config.yaml
d_model: 384
n_kv_head: 1
d_mlp: 1024
activation: "swiglu"
positions: "rope"
rope_base: 1000000.0
init_std_qkv: 0.0299
init_std_o: 0.0371
init_std_up: 0.0428
optimizer: "muon_hyperball"
lr: 0.00936
lr_mult_up: 0.624
seq_len: 512
dataset: "wikipedia_en"
MLP neurons of a small language model. Each row is named by its layer, matrix (gate and up: input weights; down: output weights) and neuron, and shows model dimensions 64-191. Each number is 128 + 32 x the weight over its row's rms, rounded and kept within 0 to 255. Numbers have three digits each. A neuron's up and down rows have the sign that makes its largest values positive.
After each neuron's rows, "fires before" lists the tokens most often just after its 100 highest values on Wikipedia text that the model never trained on; "fires after" lists the tokens most often just before its 100 highest values on Wikipedia text that the model never trained on.

L11.gate530:134124162109138141112129130147137137163064166156149183195202144119112152138127147129114126117125123092135056148110058154052126184149141134134155138165066115154136136168201170086187136177122126124081118129159152128103146171103155172102108099060143107157144145122119135165080087120123115208128145148116115177168114088145135121156165133120097096103140156126090108121118090149119061172112
L11.up530:172098170119119181096141161119201174187138181145147110087181134113110136161118132145096127131112184072078132096145114160145162174085188125134153092078121144151099183124139150085122185099132091160124164158112134083184161126172081168119096121119086165089125100159170144118151152142170149093164101226107136131069094151184049136108146119084095152135122148071107162188124109165092136167123
L11.down530:174118126119141193114089115101117128146156097144136108169139081118161147092109108152171104204121141084055120147150118124161102138168174223159092168117186102133117080181141088075157174116134154163196132128131078134156088116086109142057129107100137124111199155140157124150122177111107152142153034197137182129121125174175138054122144108119146086142134104112063122122133116178107183081134
fires before: " |", "1", "9", ".", "2", "\n"
fires after: " ", "|", "\n", ":"

L9.gate367:144073099142139116109132081066123189170086168177143144135118151100094081099123137062120115132137118175182149080102107094112100126146085150133108156146172170123090086130117081115127184130140086068168137193120137142102093173160095172136140154151151118152101151179134112106175117139101142140156112140165165113168115166094073162146098142137108152148149168150144151190210131173131119082099
L9.up367:159084112118160111115128162101152135147130074180093152164143143109127087126133118106176074140051138117147140153089111115095143130145123128133124167084154159101089129170141121084117150113120098098172139132079122135100132141110119142131052200127140126092183169184073171143115136096139138145168103112073078151138127139126133128130076121141087109095151171137178146176155089148185101124098
L9.down367:140104107146144097087153122054126101092150104167152182135134148133168084120138080130167100161120155154144151123088111117126135104162097052137153175096108140144130152146152100098119147108090103124190140136104111102137105049125090101113051127149120145139125130125067194114136117135152174129179112134095124129158126113114099150191101162149108097129127193059146084145142117103165142104087
fires before: "0", "4", ".", ",", " million", "5"
fires after: " $", "1", "2", "3", "7", "."

L13.gate915:162105189093154125114173063153122206220172118141172101102107103118162172143088156103117166137115161111108080107159134135131058135185121159117132099125117086124106136120184138123142180110101181068103125150138118124137123103146104132158101184147154134121131084211160092114156149112107120133109075121150103199192138186108118084149098098158077157134227120122137114093117100103158125149110
L13.up915:161089140104118206174135161133200025189181064108136090139111101126109178126108156123149181130068138118077117134141193158129108138148123148099135072139166106088136090129151135199078186176098159106100155102128097132196115136163101164110099172137114109082143146121087093107118112117095114131189134167167112129146172141111164080164084130145149121173148140131086156110152136124084136138100
L13.down915:104129076147160087178126150094119092117160109066142127121100091169145126161102099146175144136088178092156071132119148110151128188150129123109083068189158114110091094157078119167104123138124075124157178059117097116132110173106142100154159146119096113069135134147114115125143097112114092139199076119110114046094133088153153129074169145104146102145112136105100159153108156120071175104164
fires before: "0", "ot"
fires after: " ", "\n", " \"", " ("

L13.gate1003:063122103118140129192132160116113165141090105161153115115135182114107066168059055148084117134080097172143093176165118088120094142112097118143148162116146117150097153166085138111127130120094111120083118128123103046103140069148160124152132121141139156150111123094105082158117028130146120119126075172107139179129092146115125110115126139076099127131215142138113150138125086150137088122151
L13.up1003:089131192113124116116148133141132178109091151115092104109105104101137146125091129132163107150156153128147058125154092075116205082124129055086127130056172122136152153139130177145124133161128135107084187109125083163184168172087106132146135119128117106117139111136146118151179116089146097133195153110072141126142112171180115169135156103154116131117139184128170076118182119109180118129142
L13.down1003:143069125170133108115118104137117122079127118130079086118139153144102132125096147107139153135092117110143148155142129101105179149106097119116101106164103087155130165111131122102155095151137153072155159114135083131110186114092096139115102076188118145084170160139075177160146175150162137070168139113094081155082152131149132114092150191116134105135148074120163097172177138150125119111075
fires before: "0", ",", "9", "2", "7", "3"
fires after: " "

L7.gate832:176112123128152152101077128155086148108128116138102156146105123140086132161081026119155164128179074138089071157121130097149085116151134133151085132139135187128124098165102118168196115111091100127109111097092091145162095179153124133144151121117212128135126120151139130162123139157071087166085166169119173149121113147119132171153132076118139171150131135090151131096178130127131082165161
L7.up832:150127146199085136106114197157143119110124151143168116117088086147137096097146162053099133120207144142100137132110137146104177128147129120131134092123153118203174128173100129153154082189144165101113180114127162108130137181114120099109134134114085028113074161113122127135157138185154133126099138131113178138119163144109163151170135095103128154127185162141095119137075178050071134153098
L7.down832:123130096157138118145120137166102075134051232060113155174084124120109113135162124131156084083171162181099135188138120091122087120159118111105152074131120058160158116111150122103160149114091163095103113154076120146069084100149081154105097102170095051174097073104085124131145108078151146158122114131148178146092214133157123131176170152144131129133153137080117181097118142094097117144139
fires before: "1", "0", "9", "2", "8", " "
fires after: "2", "1", " ", " degree"

L11.gate725:154132128108147138097120124153116155169179176195124100117111110164125127104106147119125133122131145142074112084130124112113148106155145153181089094204098146124148088134157159162126180164150170145091132088163133088128202149080126181114216166133117132133099095134097080123160136112179083173101118116128137164136079114097112108102157157208092094139157154158148118130098158121107180137155
L11.up725:160160068074152114156157090162125114120154115141140138084157123084093150108079151132159162077126145126145143124146154089140127147142193133123122088132173139133167102167131093135119144170161193117171151136099125110113114118072108078135181091110088080146112124156152164076167054130192138083135182151147104132109142134135138135135132077094060107154100146052139148131102117102114116082117
L11.down725:128150099093134121154105077157098109215202171119160126167134102156137127134123181145176157147194156125096064101129158111137103212099188067110112166153163179127138102134083166137111134188110193095157145184110056160163131150099102129150113141153124129132126078081154072129140109133117104053096078152113154055180138171082146127115163060175114120137156104149138136143112129173175140067059
fires before: "9", "0", "8", "5"
fires after: " ", "1", " (", "\n"

L12.gate40:095163130159158104091148151136144156227111110101200113146110106053074163142126185189163121068177122157132159059109158138130181145190102099146147141113129111146158113125190146188172068117084122153088128152099107108148189138166143148170086077195067142155130187137165063105112124115157108129039142132078163181131098057098133130126139126190115237151159111138122100101123164137127087115175
L12.up40:070078095121140133123152100135137156202083106133164125157116112122112164114155087096133136193104160118148116151126122093147146181169150119119095164093148083094074165117193179085150132102131123177139122201094113163115094089154075131100145118135108190146075133142120122165177116126149140106140142125111157100165162124156093067172110136143132125123114147111168109048078101091169101114095
L12.down40:062147112154152125117089206100088147215122085077124080090061089115122221096132067091113071148172144183127158135142151086107149103175131149092093078115110094176129103108133154082150151136106216145085144120182077112122126100114113148093102095157152166134101118107098093137123112127141103109088099144111116145101111102059095041131142171141147101096154094172139142093119137124093120117166
fires before: "9", "8", "6", "2", "3", "4"
fires after: "9", "0", "8"

L10.gate203:119135174121108118161116096196151159185112147115150137096128169103139131132130135116111176122086100136152123155150202187131078109155110110109130090115121173174131125130118152106145115074175098128071147095156125122149154108115141130137112129124166106184052107107105134171127139173090081095128150149154115191167086130094134169146156120119162103161143148108125203123094155115146130108120
L10.up203:111136201101151138134109123125064133202130148059120134156118142152139151154147102100131129146160162105092120179161167139108153086140158144188121138106117118155105109086118163174154138134099117130087150137113142098179104151131129133135100104102111128141076114187189163166144085107108099143133105143160188204112172099152121093151125165075101131135138147046120149126152147165040123193149
L10.down203:090157097159119112097130091113113102172108114063113180122104051160122155120191160162093160132159148163109097141134123078178124113126152105106145155066136069126121116118146151146158179162086159074133108134072138142148127141093097145060103095146116114083084107067109142125134111081168142150144109152150184150099157122158109106180155133146123198150125135128098168146072145134099119201122
fires before: "9", "1", "2", "8", "0", "3"
fires after: " ", " in"

L7.gate566:148153070169119107124104121087130119101166124139108104095119179073074136147106152081125166096171103147132112096131158124151084098179128096090119128125124063129165125132152151130157153092153147081150173169105155110106082158071082121116141102158163106128108195120149157151178060097108137184129202148162103169165109090155144120133157101112159158147161125118185128168110108128100105136127
L7.up566:172122123087209100072137129114116134094121091124131160099131131129169102122146169106091102084085172187124163136143154096112073112173187085159127072150131051090146134125136149166145168152126152096087166150092103119174087094105230156102184141173142137142154199133113102138185083078144151183145161160136157056124124150135167113125107151139107122156140135187137192185049156140199139106128
L7.down566:082101206097097091125109144127130100156166118118075109057168146115088124160179166099151076079161195130119133067124091128147168115100190109213096113087101064096088113134092135137089142091082156074121138119140101184111117101119125167112072055103082147127111173135184130130137094140120158184132140160128118160125094119108136164156105090120133101124134152101126077131165143196131142047166
fires before: "\n"
fires after: ".", ")."

L12.gate200:118083106142153154156129150069086169161165152104209135127117100140140097100123145164096172161080150084114127122146138154139138131149134156195107128203211102099109160071160151149125117112145101148157171113096079133181126181141185115169144153144109186134085107123085111164101092126099141178059077076083148172157114164112124090119113119063140155193142150113128105154102125133109096086136
L12.up200:144115098087139140132151163177170137133092129179145163113072115027170134055130173141190196078135115128122122104205176130133144130083130178160169119154128139109106118127109136127131123140147133046100121111122121140145175123107080148143061168113088107130151171164119179111107129144138056177095085081128150118114106153160103124068135168158084142140161166148165141097121188117110175093057
L12.down200:127119051089125135143133083153169112154104140135113105155146140122105116128128126127113138086095155156043127113119126153174155080172166090211095110240127085142128106096113164110105168160163111136079188162118133136118146133157135094141120120114124104102165119110134148165165044160104153174079129039108110084122131192125136144096090141096113147169143143128189144196136122116135124162090
fires before: "0", "9", "2"
fires after: " ", " (", "|"

L13.gate353:201111153126157137114136118177097114134122185144156071177057136162115123140116134113140121086130081141085128130193125113112120169153115137120140135174143106128180111153148085112122101077119099101096107122146120124048078133137166149098051171132186118124124155110141119141102096039161193130100095112155139123144255146091069129117179081129170134136131141122073114172167085133062160183152
L13.up353:086165134104156159100171176159088102122087133122100112139106098140193165158133198190168066141146131149143080105122116133135205139177138098151156163115173101160122088143192180174145072090100144124101140191117126114130132136134119153169119101119174131134108158106149147105135105140169080189097101103143136174195157118153117046112159117255121133111197111160073099090088089092125120117169
L13.down353:134147145128133133192057100159118095114195101113117080119106095120137159122112091159213115123144103117133154176196022122113111141104102104098110144181183076123129119155092155070094128096147133064130122177102113157057161154146162098156130134150106134090136153134148084141165099107145119149172140117147157134123212201111076146129124187066172131112071071117120153129207109117130155125123
fires before: "4", "3", "5"
fires after: "1", "0", "9", " ", "|", "–"

L2.gate6:137124154124141100084116133102181144090097084093137112156153155104127146141120135114098127155006164131184132094093129071164097105139163168175133084062139102171169142139160159136169133090115103120150126090118184172156113106163089095155117127136100124105169171142118171154089127165131186067160156128114109152157098058145177118145072124117119154110183168114162170102143169138152190067166
L2.up6:199132166115128146137088111089176149098092063125124074137147164143129085084123117120150126090130158117222118109163131090165092133130145151160082079114103136181186178080108194098154076165122064111149115129124153133075089092137114117111114096149121099132178137147165194122111028151193108140096119159134118157118188091088174210159103082093137140076149174057198141139091140139074148112193
L2.down6:192110172129093173102089149120182141123118159162121101096166156173079155163109150118098104092123096166135141159118144110138110109093117095168143078182135164238140121150134120132082125096136105125142113084155181143117189112105100137081139092098070109133176201180144171096110105181119189146088116065104128154094105093055175216131123090132130131080115175117149139088103115128108103078117
fires before: "-", "\n", " "
fires after: ")", "ability"

L13.gate22:145156140114156082116155107109129181137113131104143068097120137057089147082093134072155124064161100174095053117129109165173060204190160115147121167113138143104131108132137122143134144144117135070113113125104147143161161095168113134177115083123142156088132145157157090133167099058143106202105111155149113118136045130116088157071168137184141106147142094133125100128119097135122132143135
L13.up22:093167131071156167120132185105147137146128190134146090141074102146115169142098120136118111119109145157122104095063159132168080181221148067138140136094082140154180130137165171184163123128148116171103127144132150122164209132151123160189088091110086109225137170123153089136163124086125080125100111150142152150133095140082130046128124092112072124079156097129146078116075173125117116129147
L13.down22:202119093146103147135111155066150135168164151103138186125099073148095117089144092147130108171121126174148095130156164142158151098101095153102096152174136116168086117123135157096118114171132066155131238099143107131071156151089063088155098097121135123146119183132130098123080109130109132040109106108167153122110061112143143096097124151082128060123149099156143086094095113157169134124160
fires before: "1", "0", "2"
fires after: "2", "0", "9", " ", "–", "\n"

L12.gate789:139176095119125184139102121225118157111125105158140165175156121089152167178101136074127160124090126149111158124132150112162150090200124155193117164111196094060184078078164162158170087113148082110056131156115067150121152133136111096070174112098103146156156190083110122114141109165109148139105099116135131162125164137104188086145140132071069152176132096169168140171132156171118147089092
L12.up789:181107143140154109110095143175098131148109077120078153147138105100088126144133145151170143137148155180105102151143156157153146139203098070144116154120147091088133075154128137177100123075113176140136084174103126149155153148082192128111153097162132103158195148118132091129114133157118162196127123087097097175080114118143226138125171134148096108143117101114102065078150132086153124163182
L12.down789:182186111136133106121085146185134155157146138140135083175162138116174071147139124138147157095176110139174090099084139105105151086106109104139076138151161100177182086143156178203144171026074121143115127167132132164160162201144168090113164107121130169126119157105133118145139153122085103162149117091145156134104182141134144144185138101158131162142084091200110066146166138133164165126139
fires before: "6", "5", "8", "7", "4", "9"
fires after: "1", "0", "9", "2"

L13.gate863:159167082112123182137137142185084171122102085076157117129117163122150211093133137138172117161128091119112133107119146166110114115135095108120129151084057190129072161116131137151089148106111166096083148142130103192156136100162136140082135117121112128125125170067171179137118179139135106181113131111180115121156128084159140128116100154092128133115142152154142109180123128086089214156072
L13.up863:141139096171157074098179185139073112109102200148128110108121141145056082118140116137144149121158083198142169113112068120103161141118058073124078154131129133169120097121139127119158076194110125089177122123144120152118075067171102140130111149112176171110123149084162115149129155116083115148126143084078134172194145121216114123134179140120121151124074131196143122128183159126184153142164
L13.down863:175144081140147109144107133165095155103132132067157175165132134159128116167116134099068097135104141024058134062115129143138133078119112066108136072116096134158163175086091167166115119145066077097109134153181148134134146126165128098083109110176198116085102109101095118176166120155108083159105146082121109197133177123115095141113148136139101166133157178051090059175151130175161113133115
fires before: "2", "4", "3", "5", "1", "6"
fires after: " |", "8", " W", "4", "0"

L13.gate467:212096150111110130127162107162135143086086180160161093102191117130143133104194154100138156123131104073133125107246145104045144126079102091169144119129070126107109111119151165144188152131149111127162122136148136074066093045099169111089107106134156117167169109140116136133149099202122084143092143103082147110115105141144101146065087055152123109160124116160150148140179111132137079161139
L13.up467:132110166124122139149145096148116123086100175160105079107118141195150093137132143070134107154147170124103129151137125123132116081162096111148125105176125179159111188100139135182163128143111103128150137106147107095157195095063157111155163115139131149172153107120100174144148114219081100118103105189084086132076065100117083141124078116085146142117100133183096134148107121203162109153078
L13.down467:149121144136102081141048088174105117141112091148153114097131117100126100135163103130157146071154135096132121110120113133035083187097101104114161154077151096174102154111095135114137140125090160098167076144160093146087188141121154115135108091226103121165132123114142112109154173117156074147183134142100204143105047158122142146118122165060135121144128078156158175107160117112145124103101
fires before: "5", "6"
fires after: " |", "1", " ", "9", "–", "3"

L12.gate571:087111138115174180085183169147099207116093108099139116068162152118136108132061138167115143164132151213131123105112085130148123165188091189132165148219158146082154148159120143120125095091121107082149150130129086171126089077077105042119142102134138180125084113071117142158150165146165097096113159174087119151124181118078096100201116166107134128112141135218105185116137130142109088104114
L12.up571:160068133147133130171121124174092134085109139130229115104079176107112118128086129158073164130172144127103087112099142153173174154133116150171123112154123111159141138106168145103113109208204158104080193131092091217094134103102102169045199121157152161168158093142127088127130169120126133118143161104146132126137121134091089106078106142167134122146145108127100134180133074144103143137072
L12.down571:139065135152111089143139158144074184129164165120150146106114179088139055158115176139164152157101080140129119159154152158127127193153108127137147117121153143199182099139150115071102142150163120137142123151131063141149148123089111124131111160136168073085149161106117135155142175143120142140136149099138085103139170104157121143131077106105112108111143153154096135163122109073088116108118
fires before: "9", "8", "5", "6", "7", " |"
fires after: "1", " "

L12.gate316:152130089181139074131080099136109188125088126102123134145145134097152140119102131100086144104108152087110127098157073126111177165172132139154093134094141126146153129132160132148104049152113107126124203127162041132177156130157082182062209101119077147151101132063124101127145172111087105141051178137153175108120121111112078182121119143112095160174135163136143117140165101116116108114148
L12.up316:119110149169070145116172094102112124145145112068115136124120169143120161185105157088095157090106203131167085123155127100183095158140109106094121105133102162146153141153131129069166104140150100093110199102081092128106094145096117078124078109153151085093122126128148128118120091111108127142113122123136138091146124147126132137138103123110099083101156106102182121131106087074102095087073
L12.down316:082131117193143114146103101147129143066106100182124113128122119119058121184141108110078071142145142117072150148081164081162056162132159121145201154123113169159148136149139161087147092126119161153115108133123125142126115191153108119147127117140156178139120100096129110133108134156155123072113097147116119110143118090071126128137131107164106163121153096085129133144133043116134126146092
fires before: "0", "1", "2", "4", "8", "5"
fires after: " ", " |", ",", " than"

L11.gate642:124148143086035085104115146125156209151151128170137077100139051147109125172081213108089102131163116166124101123160166096115090157165142151161115163089179125169163149169197108199137118134093093143097130123123113187127133127139140151108146120101155166097110127070105089139090157145171082108115121186115169137130154118086144084169085138110138144102171089123137184121121147094097065156135
L11.up642:159100092123100154111084134086039122188072170054063128086130088091136099144104132069137088127144140048125113109031155104096172111114094139104173097145079067120109108129153056123181157126136115096115159141121110129174144127045177177140112139103167161144108172117167138132172095166147097112118084136116092147139114154088093104152116123182114139134125159151102130089069153157127116140094
L11.down642:179160062115063038147128080129113106112082176106100121118176143109137126174149153171148129121103162091198124104060139108112135100119130130174181143097102129088082117169192104118180143153141154099133131125082150157155190140080100154126115144113148150124106085144082160096175141141139076130124150076090122145147096193095079127201140173108114137145133121153141109149121125172118088188137
fires before: "1", "2", "4", "9", "0"
fires after: "1", "2", "0", "6", "4", "3"

L13.gate37:118134146164123167177199142092113184114124116185191117069080077091169107159080109145121095122116166089145097162139126134056094204115147102140212122042153139180146130146156157099179136125106141117104115150097140102194148110092117130130130087075095155176200106111104088131142134120152105084149176112104175146113085184131094118116097128156104132090111082106142065097074124174065145099172
L13.up37:110153132099170157124085108173145080166110149087125161102147144124186099137089161122126061115100175117134070110100109150094120113143148125106167109102109151132162122111148171198177094138072125098079056139124114153181181123120114158143142133115128097144162128136110138098150149106194122185087161094132101143134101137114125138117163135131135129099117141121046135096065187153120106067130
L13.down37:126146128097110114132121154095154138049156128122169112120122154181107107174072130113142119114144108162117098137099180155041099136135132135149111139102134059121106134154138108168158145132145112147103084109082126151146172158093149107136127149148167151117186149122118080132086122113129096100148105170173179120068158111129132153086111145188166077104153093137105080080157099174068179158160
fires before: "4", "6", "2", "5", "1", "7"
fires after: " ", "9", "|", " |", ";", "0"

L11.gate570:132123127145095118118090118119138133190110113103099156154105119108068102136123129111162114105132133154177129119141100149085155153097168151112086094184098089165136111157144088082096134110104169090106172146131118207108125142183145153131128118167087136174183176116180174105143107088144099080147101176082128099128141135063121093110123115113135141135111110209111166154112107147071138115128
L11.up570:157123101117175105108127155055115132101082095072070178127120089087122160097133149140138138186132100190148102132076158202147134112097127120084131146123179136134137127119124143163161167131106151066164081096101192127127110102052132141123150142111182122154135111146086174151142156106046144104130203136054095178127157146072095130147166103096074132188174150093091092094110159110060120120147
L11.down570:131134137132095118151117093155150121073123137098096146081148142127125096097123106118178133084145165140165182127125109140143091059158130110125146085117124125141133082121096143157134165151093160111153166097191090141119129113119174137105160153119178079108121123134106156122124122093152164187187140047160120158101129163122144114190213080184056092175107102078107112119225125111085088134139
fires before: ",", ".", "\n"
fires after: "1", "2", "0", "9"

L12.gate77:133119087164092175147089115170115132125167104122124111176117111105100057099139112092118109168114113174131078127160099144116118121134224157115076147146107127136095136158106079147177125118093150093164140147131123130136082120115153137134165091185122169132177072108132120129120148187168159140121177151114106098117175115185168110172153112082139121141165159080067120146212147144104130138087
L12.up77:157098135072139182104064134155095147101127123157155148130168119098117153108152161132121064133070138094138090081166146124103145182125186161132101070171191119111116148113153116123147150114114083150166075138112130135130073110118136130101102153147063159097105097123128099153195093154112155096132078177129188123158132227117134072137161089129058098170117098099143170110116146159136135146134
L12.down77:174110163170088122122107150148129139117110135114139143099115172122122087110115160077096200110174107094143189134152091135081140106148123057137129060119107125111156094092151143100138142152079112091179157160122184143046107117158083142099097170194099131122153143112126126160175097121134086178131116109106140116135111151165142123186137127089151101126205127170110068134122117159086143110152
fires before: "0", "1", "9", "3", "4", "8"
fires after: "9", "0", "1", "2", "8"

L12.gate388:130179091147073157064111086205134113110086158094101085146024158105153169133115117185147116142160069164152170149097105171182102079123056153144081150150080119152118114139182180157134188119188135095113123130131117121114121130101129106135120168169164124097107082162107145108098152079132086108146115167152175132074182100098156146118159100149138164127187144068135124186072085147096071125132
L12.up388:070161169162117148121087074128176109160107122136131155097147074111110104077105149140053106056116009115108055133090096115173128064129103156098128176127168083121123154085114074121156067129176124076098131100183143119109130035117164174160078205199126165143157129141140051145152143111139056091157126163107135110120162148169155110139099155139098099146123078089150096141179122133113123120147
L12.down388:060127152208075118119108103178119109104148170104143107115114127159166086096099142155109191208148093135117065115113171087100155129083112116161146145122135149088130199102114078127082117160141127061155141130141167148132109075154085191073143148129166106153157131119158099157116144067157125106156160078146089073147131102124138139125144146124148053134092117127134142152150133111114152094125
fires before: "==", " life", " and", " ==", " in"
fires after: "==", "Early", " and", " Early"

L13.gate1:120133149138125132118172122170118147109113117137170021155065095116120167144152138189093127145100135103127101151084167159059128155158127108092203134118124141140165118114219184133131116103113149160172093140119095087089212139126143133126157053107151119101191156103086088155117100143155109130070149125087089157112097121137113073127113143153106141109199119155089135086123091134145120116152
L13.up1:162146173121173115125148097166119194140098161115146010169129078185136140138177130100160102137107128146138132129117134158138149172193125120114161128129123147108161125174178132123160135092130131149165124109111023051138183095168123139134116109150095111157175149122171119126100055200113071176052178144149120204083082150095077092139131121114091129124151139190126173125122129085119064113106
L13.down1:147102144094134137091184176139176111122125151150151196102086163104066138156138125147041157160128178092132121135107123071169130139153142151112109132083153136156040173138078111139116099116139142122104179157059108087082124105139144146152126096187116096127099105070163113156123143043114105087145156154097133155121098127133174167076126141158156128139123112134086171119192144125164101097128
fires before: "6", "5", "8", "7", "9"
fires after: "9", " ", "0", "1", " |", "–"

L13.gate955:143153046144115116164180125159134150111131124112169109172136141134175146126104196166146136190109132124146155101171151132119111128167083164150107188151101123095198112140196122158112128167122149073126154148090146120159105095097136078162114128121146138137120141095139093110111086090137160161095175134144193110155184095104119069121101120140127147115230106214095157108073132106094197182158
L13.up955:097105048130186154104143116152136140113132158128057151109110092152135153091086153184192163127115120166119113094150085152108187112195130119081150140115100090131172111145148146114147124115081095170090170179147126143134096109101078113185154112136111165184132182087100115125149096133108109147080127134128112102150191155156161083165149076132080118162142151156161140095119081062133111105180
L13.down955:093110079148110134166146136133021148126144124099129163129122160061146108161115125124099155105091089117089101058148127168141130137138140138135157173137104133144131159077128147205141102085130188134109188155074148129142171161073146100104105056147057164135145157106115162086176145112097087131116113108154165084137145059097136120102155140124131122179130165073177118152130103139173170073139
fires before: "5", "4", "6", "7"
fires after: "9", "0", "1", " ", "|", "–"

L3.gate980:128127076116106169123095128101139169108138104137086201128131131133074134065126139088164133124105053141112067122105103163129135053133114167134096121103154143127117093138135140110122206183096170131088157064066128104124073095149111125124170138138117084095118084141112178105145118128182142143180117179184142139105173098137101157175092099106062155143122104111149070137097155143115124108093
L3.up980:153095126094102155117107146146166106094160118095151090114178135126156200157166169120160140135156067201139123143113138170112128163160110113126132135074185122146175096141123058114101168125122129159122172110122099106114162219145143127102132112092099123135141139110128146086097137104132100142159135169149117106104160083138147131126125080176104124131136158132120081163126068216133139128132
L3.down980:143170086207055162113156114147131122143154126169114120144127146176091142114159174050136143090100107149134174114149136158099152176128116176127130077078116094144091103101121142103104184122144134168119091131127154134129109189113142057144150140108166076055087137117100174170099101073131181087140171175132140159114184175120105146146136104172127101046115136124153128151134153142142113103073
fires before: " |", ".", ")", "–"
fires after: " ", "+", " (", "/"

L9.gate633:142156135100101112103122092136126160098147123067127128116166191161119151083149162112085098130194137142108048109164080079128141125154104118143142150161112124084128093152142120160115119110116117147134079084155128158119094076101149096128145093123116125179109058145038078122185134156202128108126100171185153129131175124101143140105187088121107129166173102000165147136122112139140154092134
L9.up633:151126122096142191112073211107144122155172028110209155138120091077130122125196091115097132084084097138081089075166105098171137128106167132154146177164073126141160168120095150097098166119128085150129109146174089134169128107118158144093206121123083131088163112100074086117124147177120102150099101101101086180105128118094111107189116041121100104112128114104183081153115103151151116094100
L9.down633:124092079134168149121140170088097084079128124133117183123121168100113062142119134106173117113083147156150055131125168130133128127202142171142137159119132085113154121121176107066106106112096129095116148132146115145169071153096118117118144117157118074155160033146141075155138165095074097132093082126191107119138113152128142132156123098123130087103077127093158040091089141107167096139106
fires before: ",", "0", "5", ".", "th", ")"
fires after: " ", "1", " (", "3"

L11.gate515:144127160159080133112119183102096156092136138117121142156095147140136182115145106134076086066114141091157132117085154166097138138159201143118140108101138130134144083124171142162128092142083112129084204125140145149060154149142120106127140106170066141134164135120136163102101114119130095113161122093110097159151141129092086103099187091171093166125110118100117120139202107151051187118131
L11.up515:175132183147113139172105159085109139104066120135146183149086119158060172089118142109149184061134150119151131139104056194153117142073225117130174115149115141117090123134157145115114104135104158129129218143138144138107120129079057128143109072115100164146133177122125171093097038149106134118146112107109100167141157095132111100095167149111095171129128089134145089181121139164122145117112
L11.down515:133105168119151110150135126135155165155095126130084136124104125152097144163126096082152089144122082083100139157103047126135116140130118130117138114142118159151083116111107094106150159146125109114157109063110145119168183133102117109176116169198164061126087130181128165172099179117102115162158127131161111116175109140134148200108123117122182115113141125082103177118133157098143067145143
fires before: " |", ":", ";", "–", "0"
fires after: " ", "1", "0", "9", "8", "6"

L3.gate902:100157069064121154094147160093231110158078142096072160125104155059087116154089128144106079109121172139174094096075145131181090099083125156121144099146141189142095145124124204123132171125091070145130139142089094213124170130132104112122118104175090097142098101107114106121125072149139172085168137180170090157105094146158124099076156144131189155119158148146094128159101138066129190100147
L3.up902:128091132118168142156092176090217079156148083122156141179098119163137086110095127142236090113117129118128136124119114109186120127137127106123095163125115067134104143086090148098178148118191135125168135166137122071172141133131132127083163112160149129137152142149120096209134136152113127181142120137189149130119117075130162126148186131162122164145130103105110151153068095127109114101153
L3.down902:083114155177157130090139130136125087155148082117086141042191101093087117173142117151139103085172141091095109191122186096103139109160121110137126075107086124116108110095060105149124062120122105092149144113163145103149098146114109143137089070101158086135100137112096150196109133138124131154080130164126163174165129120084167133188133174126072202119118146090121052161118078144116097116137
fires before: "\n"
fires after: ".", ")."